Weights of a small transformer language model.
Size: 14 heads of 64 (7 for keys and values), MLP 5376 SwiGLU, vocabulary 16384, 150M parameters.
Architecture: RMSNorm before each block, no biases in attention or MLP.
Training: a variant of Adam for these matrices, 1003M tokens, 15305 steps.
MLP neurons of a small language model. Each row is named by its layer, matrix (gate and up: input weights) and neuron, and shows model dimensions 677-804. Each number is 500 + 50 x the weight over its row's rms, rounded and kept within 0 to 999. Numbers have three digits each. A neuron's up and down rows have the sign that makes its largest values positive.
A block is one neuron, or neurons of one layer that tend to fire together. Before each block is what it responds to, as a language model described it from the Wikipedia text at the highest values.

Description: Prepositions such as of, in, during, through and into, mostly just before "the", framing a time span, a stage or a place ("during the war", "out of the heats").
L3.gate854:571412594497557509513416570522579549502493558484552489491434580458537542487524495499447478501532491565586512478490463484479592483516476412530450558550549449479529539463495422480571465497513527502497601543479532544518469575503558419522477494469465543558465573543535395528551513454490525506557534496509519500374483547544482473518528483474486453546511463453559549522518498473550497510449
L3.up854:483409489383503558432482589449412506559557487463514563448450470471383531533496509396483565564565597478463478533622479504403479427556491470524498532584544494469530469448402423481453502527462471503496484506454509551530451546478591498486458532596547526432497597457547378482549532473519448465507477493490522487455440582461567524547589541493494486481452528507502466547581490414571542557505
L3.gate1094:541528597425554563488460580542453504518475480455444448431476490503484516510491520377538489544512410520435589508539492419554499440487555477492517511488531524457499503426362494511489485488519486506539476465570526564424479536545478473497536431414583489490519465496582519549484431587465546429462427462458455370452588525486530474483514428545518443581492461496568429504644497575534474398541
L3.up1094:445421507445528522537535384456526411527464453463511465570491547580429516497496561589489501528413423450319568577494519471575479567597573512552473466606534546530441530570544480414575502496491612517395535500551531433520424535574530490443418444434503500452543524586450496462530566496488504457551487520515471482535470479547488410464581457496542448483521399473487556543521449622623457537476
L3.gate1737:513453544491511492462604577492499596501496480530585452453439493565530505525507497505531521568508554471457506489399467637506545408576487475580474492454523528545409584579485523464476454564526429569571436495427501546438481461521469516430466532480541465451433553531518514464491536514524538523494534511425476591482508456443480629531534480557512584462570574449549415418486537510472544533508
L3.up1737:508455517533523508435595525484481450499494470411413416417543573489525442500438552489457608471490465434516486499423548557520576493480560477471467414467456506546443514576569406491519428598502533577476577501485520470585476587473514490429489557502454493550408506456498451530478559452574531433408509433522550465446569440495476425509520539606440487548474429459448499496590538537384469417410
L3.gate1807:537616574504512549491451496471415523553399537464556518454509492529542545520514573495474471545571519468513459505586550490407511600541501525521462645525427497548503519543539493499606491542490507534520501505535463566390552464538519502432509459613459573451513469525496505548493505499512457488538577570428459506443480545485550537530455422496482596475503428508559552438473563482563575552534
L3.up1807:597503547450490528467518455508403458522437526508414504519494573555560581494456543454444560589479489609491421548501550530535414503475603521444528417561469550547517504428616370451449481485495468576497456440470535529466531507473520457426472534471482513466386519419514558378556406561491499411434450487440564479495488578502500520485490447572444558455423547537507442488461459575494432531533
L3.gate2283:536506561477445537491543484517465556560366555487532485540429466519460508475523479450492549516512465475423497646491480497490519429470504459486558516579548504511532508519521467574511498479445586522473479490471581557534552473525476502504578483553486389473529440490479617497450553501504460466395508468458546508479478488448462443512574581461627500514525490561630507539545492522462497536530
L3.up2283:561432534507513393585474422424453514506410432366444431474488504477521501526507566523507539446488561406537517480467471455558433499417558554484403521507482439479389507466559603505543458492476564562443567504525508491440477607481492437500510448578435580423450470531455491546479582466515492448439526533525583535521483476548500541459511450449497381614513529496452488522422501436433536563527
L3.gate2285:604490591443471428564575454535516479503413490456506509514427539505476473497492467485386478525458513458460488473448478527506426587491536493537451502484490537482496451575430521544518518490515491456401541410474514492436421512442384485453531505440554570414587475600513563444511650524483531503482406481567592516522440513487483524424580382521563476543535461502565524477546467497465432529529
L3.up2285:562526459450543571499455506458507431497552499505462486430546507559475420430526448430515449474532453414499610533456533487485524517529530406550424480475632496499546483538559505515602481527528508573535534517486512527515532483486467498524504426440504448450502523582398518491568527566616509505470513474534367475470428457528514527462506503536454466537555432490517510453534573506520477549489
L3.gate2302:515554506491374453548456508505515532532393436528609589456493506616599507491567541448468437521484415366553529512438498493402430491490440444459488505492521479411480502522493383518502505486463553515471521414545533463437558464483480532523399501499490526475455452480467532427402603458504461571485498503543381561476479532490552575470487432471485444493577472449591439463521462477507489484486
L3.up2302:457502439505437521525480518583546404500510540494478458484508541461531551499415586521581469474537403489485401468520504546458465534559505530504514470608477526510426567588496450625453503561525506503556516583556457444539435540492522489464491491472534441552481540501474470570534535484414539555469413486445480572585440404441533553467530498483547525482500482485553576573528468531402488594527
L3.gate2327:544503522536455497409491467488430417514511554531524452420494525513546601445562527601529427397582493471491603565462571559486441545482488472491508495531466443423417494527438534555552456566499516507474523549496539425477492500571451474612482507443469563509489556564414469533507520464581500478460545427484388530585512454513528591504443537544484516523538415532489445531502516551580515493469
L3.up2327:632463587592554547520480577570535531519471513520556452465441490486458501431568470472468508487492536431528510566548521478545536507494471531493490499538455446436502516528412455513432383610366482459468530479527552392590389548481572540472496561469450407498420450570463512583542417443451522572542504533523515534461613491462552556491512451419493463491498481505476446488581531485576407462527
L3.gate2645:497459499406508549521506543474397496561448481575457452521431474571445499570515571587475488544614487558439446485537490466523580483449461447490481505568493420430494525504432522487543504641512587463522483438457542473396524509526453490471506487479534549447413504438476448444447594500460545504510488371506537432468589457531513622500572457558477515496435534521560550413454404470534458521498
L3.up2645:487540428532423454515598591519519502454474434495598558509468438516385528438484491456459429445530532512508491478462484492495485450431529486466536443418510407517389465447462511483510410500423479492496509466511532468546445436539475565527502445470493495564563551451534445510514505564557475543561472413463486451459522512465481500380614407465530493617501466579499466392573396444468536539426
L3.gate4153:503435529399508445506521487430511524571428471555525588506564559600444458533574593518477570574580574502481437459536484551543564389494521564580503537505519454511461587472490543406505493557461476429433597503528519501452517479599512511475515538395457488416497438478501449464465498524602533503598466541473488484543547510421442612525473404601528485562476547528474389632526488559603572494528
L3.up4153:496506499543530534469327472482498491468553483529514467397480457482535493482514496476589461597601394416525401438467489577527475437565450437498498491510402512548537448481546528534497447553519552534547584590468489472514605442438539418589414518584492409475511558549496560499472597506487515563525467548501543481484490424453472542451579591484491456440523477543514515522473492501501469446419
L3.gate4164:456459437529490428448507508536430498458546492474421560510406440528578460494457434545545479462587558442428534521482425596482476492567489468448431556532516572578455483453546523461551549481470533525429478528499454505484446498522484429472364547483420482419468536538533516487558524476433493414545519502526447527459541605561461507533473440516502471523475405542494479431578518516560503448427
L3.up4164:466559565587558568619567460584447459509444435460425430443532416529458509525435465531483460530478479493523486556590539440504452436503437574486504515557485535420469519546403538415437591500405532578527464457593428528456548521574618587535508516402409478594452606509455512471512560565491508457555479540443464503462561437509510478462553403381513486466596483484538508502471549496497407481462
L3.gate4379:477589522491529526525408435550528453486386606517496498409486557552496546504513586594454484520468523515417467591523433575426450475523525445586470541515473593421412550474493574441590460472451525464507454457455522480468529580447500474540570489505535576482447496473504494575469614491533503540538505548510417426437603581532412559510578503519511504531538499544459480520455512498534543521427
L3.up4379:528464534541518454495486409510493462472566529480548493453444518418513492445622604513387546577482488556437545571537523419436470422523510515547576579510431504424403575500500550542572443536486572506489507491472516480521518565502547359464460478539548528494464456527523495422435491447478520469594443523602490460487528594512513467520505533406458481495462554431490563492499463581519494546468
L3.gate4404:507461539482527501435532576501457539562561515545479488461499503444589563472532512530471432487426411511563482515494452490478480582467515540531537571510431558431438510620491488522486489559371518541517440557444452467483453537607548458403425550522526507402492544583431482521506627470499479508550466549588512508506455484426505563409502632450519481474510485585590494486563513587605518558505
L3.up4404:504542556547597562464464525459415546487482409450444419371597495493535514395559571500509508512506530535424601560486504439499465540491483549448458620428541550554434507442519486432446501421493458630566487419447483545558490579575504484525554409444477458484403563559508530478493461538458544468588450473595466469543558442554470529452527590397526435543497477485444556497395510422467565498510
L3.gate4872:555508519508508569442448447510434502472644549540381459493508471458500511569543557452458515534500489502423596504500480434484508470473411483473442399448535491485531488558477536503544485415582482588579439506505454483442452600505542422493425516496545440533423420447464507488423540463467496487549463545510489596445422477546445615510525545564442463483528512473546446585603485423527536384519
L3.up4872:555487566442410514536555433520457502588464403585566451422645519469533492448578483452579500492547444454433510520490517570519440467526591476575464518501432539487511472475422458483459503457493433496440593428455572527554457533410479433465468518516563401431519482525458638478479473506481494523499561524502582523507474508488553479522552445452590401532517380554568408544578540539575552485464
L3.gate5094:484466484498411426389507465559428487566514517451524438462594527569475453564456571505476520490490495607411622536494513551505557503496527547582447556523556519449508564513444463527514504505464449504531515502449493448424487553516508473479475464437476488528558460486485532443435551443568466539438467496432528494577497557447563464532494607562548511504429487494502481539510529431464545475503
L3.up5094:581564573479486450537495514508456490501517555477441453543460563538534374473425439483501509520545565497495499368501513498428493411574476517477513556585491540585504466562431461465525448491471391530403560484517495530546498527478503623517443395611531510448488516563501483443489429464436618416444439499538480512476472463546484465488530538486571446509443511548448519432489398450544446545573
L3.gate5292:470543537551477620546604420527521482527519603516510508533454519547563462532492486456601353503536495525499518486540475477480447546455524561460452537596510541534499457476460468507577423533494577501464532508479503510451484498543539498504486557484429612556411485532363457395490580470474482453535452544481484461488487501509556468550541520544564572469520373512457539601512486461451444365476
L3.up5292:505487502483571508577497467462492495559485504545518576502498523548525455600467480520467580457584546559528564535564466574465462484498479477591586466446557561531457452448596547507554467510486579433541567470483558443539506587509492476507550471489467430515444535552580451494493491596560458531516565462535459509481497501537509512463585528476490457487466539509502490468455404474485492620506

Description: Modal and infinitival auxiliaries that come right before a bare verb or "not", such as would(n't), will, can, could, to (be).
L3.gate46:529578575566549534435536455524532481457488525526513519496535534542586457492571471424404501559459590501456470559485581462542446516537591559498393508555495545484472507446538537458531496486505496546527437429511480542486472496466449478560468506464466494542462555485560545434517473608511583553400520426477478463449548585557538461434499484540604503537550516496457460427498496520499497485533
L3.up46:528562444431432465517496502434537575523447540418513544410435508487590487498447469554567396468529502511572469556480480536474513541450566418506495513563532454551497568426492464469592526528494451532441462579528529472495521530530515471464496536554514520487502405514540469512498492463547465482500408470442490397427415455459489488488528473571572401604575445432497550533522484573482423418463
L3.gate919:429525565459506508507603492399445576497468523464581523562492513477496528471535543398367468518487486426494472543438554508595580426525391561507422461537513555508496465457511437452493509517472511584468594476485536483457461594573470401489520534467431496568441476512464352514561460526540552459526551562459473492527513542544448486396507465526551417480510485457484518484496510641528466404437
L3.up919:464489536484474443388523522485438530513536530465559460443511498539570529507542402486530490558525556493605505446540512516431438441642504484515591499481436552527540535492559407406471412478492458409487493521484487494531561505520425426505565484421578514402564550472501505481432461523488451480544482432495434450515497471509449590531577393500498440535511558483539540527508570495486399444591
L3.gate995:475556438530504495371536462408470555511415555558514454407578509510562554525418493574545506483517547515463461468505492483499511437537553515522525425463464515500534531490557620443601464524448516556483406505535510494496480519554495546478514502585479541468434474428518621517515545524500429339484395459553484510394468512339463488542506470648524623486521446513454562550538491465474534489521
L3.up995:478424512523421497452589528512464500558447432575452540512573525526563450514515427454526500473550527506464473560495474490553478462413499572517508498474547541460534473449428417517496483430558545559537523502493465532489533481572488400513498389536502536481482485405505545522384535454525479638551583506542517445421516581359401454483420497617462505492495550429524478440506431539484403447527
L3.gate1504:488418473475544484468552529533484502658479522466561442423483468478454570575434504429541506508459552522492598410483465520494472468502418521586457568530452535508486492487547470436514496573476541494482491495533557486578509478543495533473523541455576626499397541535579475521467510512529485527414489475468454465534429523417472423539451573484454468509433466496473533528511554409425509435540
L3.up1504:385547509498475517490466520489424486394490551523507487528430471515441416490577443480539517494418475475492606389496620480525533428563476460538503511450542486539472544393564531531459551570522487477516493440516542469526499411535526467487553507451515487530519489449582569393542469582419514496456373528515450578462570466465538519537426486542551504523452398473457511410467416590449462520505
L3.gate2556:421552483504525559440501485564389504537505398552525494540430431545480465454509529501470501535460491556543456517514498534556514494483543566559479495439442559437514483570547494565433473541476507551506519477507590472505503564553617511511475458511453470498489540515571525530402507511569463593529465487471527475460487434444428528481493444515617439505444511498452400603490413583522529453523
L3.up2556:522481509458547445476534551444415485543509554453572500420477478512484467583531366488524510524634471534531514517516408522536520576578559439504472506488444478508490476531545487586506508487478523489505502542566496463567520496443550542509555592409446524530520402536468478523600549587419499496474560493497540528468461479560494556449593448576495497432541503497491453494434536499526519539485
L3.gate2811:570490559532457491519482420487519559576496409477527545613417513621472471597431458468404504495606606431449539442448547598410508557583552511506435556605469455533452515529478557535505482466539465589475505433582521637447398512490455422429483515451546627499447533543485484521516469552517468543463509433458448505485491503590487571539507458461511498495447421483448444379531500507363496444551
L3.up2811:471406575440458499446533620441443530521564500365544430452379451430427435483547445467572562528483538489444492451403460464551503618450547547561378587602423439454462506596423486429519546506443456524548516575444529483546446553513448464457506565576457427528461503523471529528554513579513414551427476428433448539498500527535497573594460478557598480597513442479512474550414521523484430461568
L3.gate2948:602540478487477438561506455509545502554454444439623512441469547507568537547434628557547535507554483496444507529443458549516586476414509478510500476558543503414495595443518511522565555514477501525493468528430436574445463462470502519417533429522475494534444414476615513552472498577482474606461440479462451550502582590428486446552563459532492546528471459491484507547495517492507465577441
L3.up2948:448473455470512456483583529542551571447523481580542597546490339486541536460506563517475537422431520402519453453507520437530460466469598453489559486478465405479618526428576464510436541468516605412472543566481414545506519439459523393482489587543485469405568440531537534501512544468489457453523504457444584531372528510426495536522478468574462525557604525485411362507567526558493512434561
L3.gate2957:553478516442560454604493487479545584497512577485525428491538477509583499591517494511452408552531588520463453477469463548456553517538596436526398499526531536509531504429453448463588588579520552581460406487512545484424468526510507482480556524441523555449403481428527567464505466476404474503442499494492564512568526543541473571542450512492470586479470468486567458494528521522540429497556
L3.up2957:456497410553453464481497513516443484463548518488520440444443513565482617561468481438375483545578558416423433450585484617484484546444519553566499563484584498509568517540486449603551440446434456429533461507520470451505499492468520486629484397395532492454391543483571490506488512482475517387480538526519538496510561438544434478413517458488491612485489516469600520478577554570502466498457
L3.gate3190:445381535535491482395413424547501567534413554479477435404432474459525466524506515464476496511470515567498458471506549519584537469468471509525513480481439529414467501515568381512496392505424535585538532454519505518517499567484437489477523435442468415512478447498555467407584462465493475454485567484510485483536522535542426541540588397446513464530406489439435553583476451504498520525432
L3.up3190:577443478376486422494511502458511514529474488561488536505510471565421434384448530529440628489544423541537501525510494645549562501483432558552438467497449541392419482436412478570500401494480533519568509604510524439466470522465485430487529497498422502551474595479548518513519470514486549533466539500510441406470530482564467477404547541452506459549397455534493519521458562494453574436522
L3.gate3251:523546541480547532394434478529539439545465486519522527409463541584503468551503578562495501429556517412535494514560531529432481575614490504473464536486487589450526479447452517548665507447483471500511439476466513466492478509562472464548562558409520473419406383345526478517579542513538557399450477504476433409557525527520469569392428481508554477450521522455495620562472518486543538515491
L3.up3251:572380559515453489519531573553492535569595470479495410407450486431463494453455584599509457570560499592430540467492484524613506470540504499525429459556536543534468557570560405459517506467494568491445447553517484440522506456497600556502402621505555452436497565516576445467499400524507553421483531538501542447534523480499483555499444504571449485493470501517389501470448504438496509579413
L3.gate3493:478499429540507362553448531496475518483511508430465555521480621590511523526376613519475489595442561528581485505470554425569491526497531469502534594468490569474472456503510577554493525480466515495557545519493479539507552567526448524520468471441437573461599548529541544463561602559420507496410478561468527483490497549529563503468480524591471514505514448505434531480466457490427472548434
L3.up3493:518492605409470499498547468446433575433497467429447503513568428527416506521467538424521504466506530582507459515409492496560534565446503581514444505496425470394511504540442481468564415497496461413461541585468559424512497453451581463510456467473511509449586552503555630474463595489615478538533506492465499499457513472489516570521454439569514571503539452436427495432506483500588410549445
L3.gate3825:533519588471517483359500524503428621474437581508528592387459521550464497491530499484517491476479526471425562450462489504472534516534559546531515466505583476404440557537475483545683496581528538511488470534412524520519522464434503449505519513500457509434560591492460524584481541525585566485480457527410474532472527478546581555539465533512510488464515496532488455470552474454484478512496
L3.up3825:543510563540516516527561512554522425490547494602460470472546483521437474535404483541497468593527471539526443581508493522483479485414473548564424450432474478553513578566441404436498417527463542480466462456560505423510567466463552582487600478494497477423462419444509454564468501474421459472512431511518521538485424450476538450459496547567472520513411508491494537460516480529510561500577
L3.gate3943:536480475623531533531560578542406560456454511488555436494413494511627503610582468451415429479540596482535479531529573590534518514445546418473415401491515560464455453561558436476570531566477495545517558446465515483549505507592480431531550462415459517492495495464441539514541460480471594577595452479485553483431445507566565530500442535550432584464478557551433488550439504393445503476504
L3.up3943:553469503529571487523403532502446581495482463450460478530521419520580521474507403458429464443588525515525491485443521488447563523469472571523515477462465542596602502427520558490439473493361486467479488468494542499420484515460508491568519447510447486562541459483573542506474604472530449473495406547435578493479415466555562569562541457456415584539434552399504492601471537423445423433601
L3.gate4452:511429559498488502383430575469533609494544427499586500456513455514498514584498570457540476477522474468489471567509555583443524481545553530500592531509422476438479604507500542539580479444450388513482504444529525506464474571512501366522547540467524536434493474465557475558494570477456481410486502487503526499496521555393457479459517504565503516505494457449556482500455481523463459441489
L3.up4452:450530520456516496512419481448488537514505468547514478448555523612423451551514477404462530431498545509517411489466515513480434501435537532459505547512487455499592571606480525506592505551453444395584485514431538413412542541554585477537451560585534521489550526461493450532503525477534595496523615521497509490502456535456524577481510469468476552544441488531439562486418540493464495502465
L3.gate5039:551564423468520519534423516504432467501488511484627471432504480556493516433466521500404536472539501528429507507551471496515587549438514505553513523549377408395364625523449578432512548548421511385438453488481458521455434438460521541400421505525501469509536494500559474533505628391515499452509563514493500519515511492458488557475463500580502520426528486461488505446514483557520476543472
L3.up5039:447559505606528608413566515432461427495577550464606476558465464545452378570553430557524426429373519494599479500426464571468554570464546515455480485469498432575492552511582564538561496382447410470490555479584491543538460517492463443540524491499469430508506578519536499416564489485497557469444507407562534548520534524519516564455479580508485504533540446460479489539556496496549576517530
L3.gate5255:536500517438506511475640613436452499447438563596544430466530512529626507495514492428544439591454572463508482469507546454459517426545563462509539500591469372417462463445413626483465418520564494421465476524521479521538486548457533468456605416549533542478531495517510469593578521539492493553482466471485474445547460572398451511468422424498557493481547617535462470534502441477464532442571
L3.up5255:476549487502466432543489506434508566486518553465487481554448538521569465525548505438435487588509514547429552528511468528538570473478582542496554445596448451477472530450505534541431592519434480501524459487490519511534517530357456465575603422573499439453427609504493568508381492516533515489531536496506422495488530486465538508447480452514494517580493661504509434514488545483474482479639

Description: Fires on modals, infinitive "to", and auxiliaries (including the t of contractions) right before a bare verb: "wouldn't get", "unable to stop", "may be".
L4.gate451:479355571460462522441493449542404571593518517440469486468427509566552510573430538499454605496531511507503522549469427495508513530458481523546479499465548457488494549469443399460544497513501456538516486505530429424379450423564542504546553520509434514436561434453427490472509556485426502527437514518511472485496553461574489518533545429512544553510449532477515531569450401555418505430470
L4.up451:390470503456495557458514452515489571552523546514426342507465432523581558427500510427643502501556502479526468449491504503551517599473490608542507437537504441497438497511546512562625469466513521428483384420598498538516475574578447488497515489588372538434480489467651550486555498506513444358478530444572565473359491513539500458497488522498574469485449494462459443572486388552470464537501
L4.gate1034:478523542519487486507507511477455588531514516440428425531479518469444417532424529489434531439566411545499382568504469528434530478433493507419482547444560466441487599355473480442515447453516505458491493526540411559558465506502558503497583462428575480462623594587582493520523495503494487433447432536517480493528452518472492431524475557564486608610421469433465514441573492518514414500468
L4.up1034:459408437507539503446454558470479519443442530495405494480456494494399430520461507456475609492453500444512460538538422559452588555513435462472445417502562450517476459497507422558517538486547634584507486444472457476590545505558461551483408541550441486514440552439513465459468521529517504477438400572382532479505508524561408538509485480433541516529455430489559491445542507547439559486463
L4.gate1244:567611549507489561467459503470555494442525471452499447530462449590520563513543432508470529493481489478487496494531406565570486543470547504589443492530484535494637545485437455565539468481505486523435495467491592468537462545519588428552570471510457453427470448418541502479497507591541578480436485390435534503563455555633480468476460544466535570556402445505526546524588534466515516459523
L4.up1244:475420520580483484497467468521497476567507478554488499462469553464525474461556574537510483498462412449421492457477471540533419439478495488551452505487533493533503510475489465414533478489549440418505510519517509443465531481490498490522447458533490516488566546482451454486545428534485547488604432408483502509473436542502430537546537546473554410511502529501407504517531491517381551354518
L4.gate4004:496414562418500508450484490495541548495432475493527520482529407546521482473539446572533513454465538544475513477470548573575524427434464535505475486448530510555486518454567410411555483570472442546468430415598490562541486419562518425467400545494487439449560422493539467530405527505474496476549446468408440456552475474533471554438473492522534546506525379568432573486523433496559499527505
L4.up4004:511540515445450454473416426517361458453466553472376482486466529490473433561605388528496530520555437389526444540470556560520455510505453551637484429527465532522484461370510520520484464528503413507492468498491564632397551492490557546504558525506414535574471529426446539578465443549498506493423439452569367460431594516502458424492570415501488461608550492452445477543569458552513496546585

Description: The preposition at or At opening a phrase of place, time or occasion, as in "at the University", "At the age of"; also to/from in transfer tables.
L4.gate60:505447534523515491555441558519516482501463496470540511491487508455505550601510527471528483478555453515528572439606519593454444492441477505506459501600546523498497673426458534511594598475514571469529484489527427539488499493644436526501539459476538479419551520521525595494429505478506506548430590377485436559503491481441471493533555447478538527560460569386546577592418513589579568532587
L4.up60:456510504521542494507516464435444546486531427541506493449477470495540427446458496514505472478529534466507473423502517487472499461475507534479488554519476448469446547548571489488492487578436465466462493582474532428443472492579401434452506549470481412500445440459400462468555460533531517547464488391551476603569401441481463587509511377403584549550538415535619601598418524537492378539569
L4.gate516:547544508495576524534516537445565440526414436601565488442477533514502494587477508465485476524541587511488586515518539561537465508552477547533506514508564544448502479477558522505529512482532560516431589543565423417502474543459415455461562527398479499494333532511564571434514456504508509397557423513552551502513436550470555581463534553509526546413542536471512577513460436441465619530531
L4.up516:577482431497454512523428514549431538462454524439529508538525505500528557574495483515486574491449595542432514582447539509516512455526449542555536563512488411498575598535541587432568565491553540475476567605629513456521508498541523525430533518451402533562588448509567523540551536506551451550514516476497491511517448530465469580441463453534464436475543444498367535479470445530463521543470
L4.gate1808:440537511584506483561483476546441516496523513511567455487512449565540474468520512518534551516564562487489550454533552505557417520535606468606520485540604575520372580522512537543551557444520520499549467549458500623491618505457516459527473482407408455496358554515479556621544472439435461555453446493484555497586538501547467492467529482415574398572548484486595496573479475534388500538480
L4.up1808:560532484516459573568503549483524513450444482479443344545468472550501483526487467467482484502506489528427544470566565534576569477559464535435500528516535536539460607551589454525530455472549657516405521459478454506427547540484487448454502475465477448531531467404535531435544502481521516501492527441523595505448494548495479531414534380466467524421484531439547458627435511451486587512555
L4.gate1810:530512476580494452552505583498483493482442420461507567445514467482467569504500539468565514514482541468492469587469454505551526487443454534491495566481509517513496520527512541495600533491438543609545459469514446454533472495495492495516575548487506499518503381526576481517540468479505470496432589479495537446535588535483537600446482494522500486488436474623553474590455542403441500498521
L4.up1810:526483538522515518438563495469487458465432521497565529526569494493501541610416543506512359441479532433499554426584499480569462519536473491487446485588525483498474545483551507471589470502601528595530600560515537545512511518515365483547433450448572437458519520557488495569474484457511477501546461513412434472509449535534400515475506455560512455587540465510501561593528437452469465458425

Description: Prepositions opening a time or event phrase, above all "during", also "in", "of", "after", "following" (during World War I, after the publication).
L2.gate3086:573542482496589405501452471581529462527446554518530495491530495537516462492490470526536421483531505379508512555436488470512531507513482454537555442511490588559418488436500536526470446589459611534438475543510617417429485482381546507531572522444510510441548488513517407407517580524560567477521351483422471451392434513421554552425526550564481470560409488482543535466500401473513492464507
L2.up3086:584533511582468520529503458467483462511548483478635621467560407452473465523560539487457420503508464531485450522495493485500453496420455445478520593548465520443455563493494478430549415462472565520466388471520447458471519490469483562445430402558496563507500438479443431471571505497470540531581564478453413497471493481520530469435542397490435500555590489495560531545444505547574542551513

Description: Fires on tokens right before a main verb: modals (would, will, may, can), not, infinitive to, then, and opening quote marks before quoted speech.
L2.gate286:593467535396498502486507496417511481494444520524448559501447434593478611511488534497452621610463645537510512434450444570517520594459493546465491482494480490467506513406508457468467424442521439501548556426539509518526444490548465472543529431476534450514496472412566584410487491479472585404456429562460420500499534547501498521504608474512420536520504543511500494438482545528532532465556
L2.up286:461488416448493401499531469485485479498588552450531465491443478610466568549492480479485624580489431409475435513554459513497524509465498496569540502616552501455491497477398522547456542550544458525509443514439517473540635496554470507560530453527526523556505474481537502527466419483472484477500548514506356434503610499547409485478506556530502421444432505471554538442519438603476418540501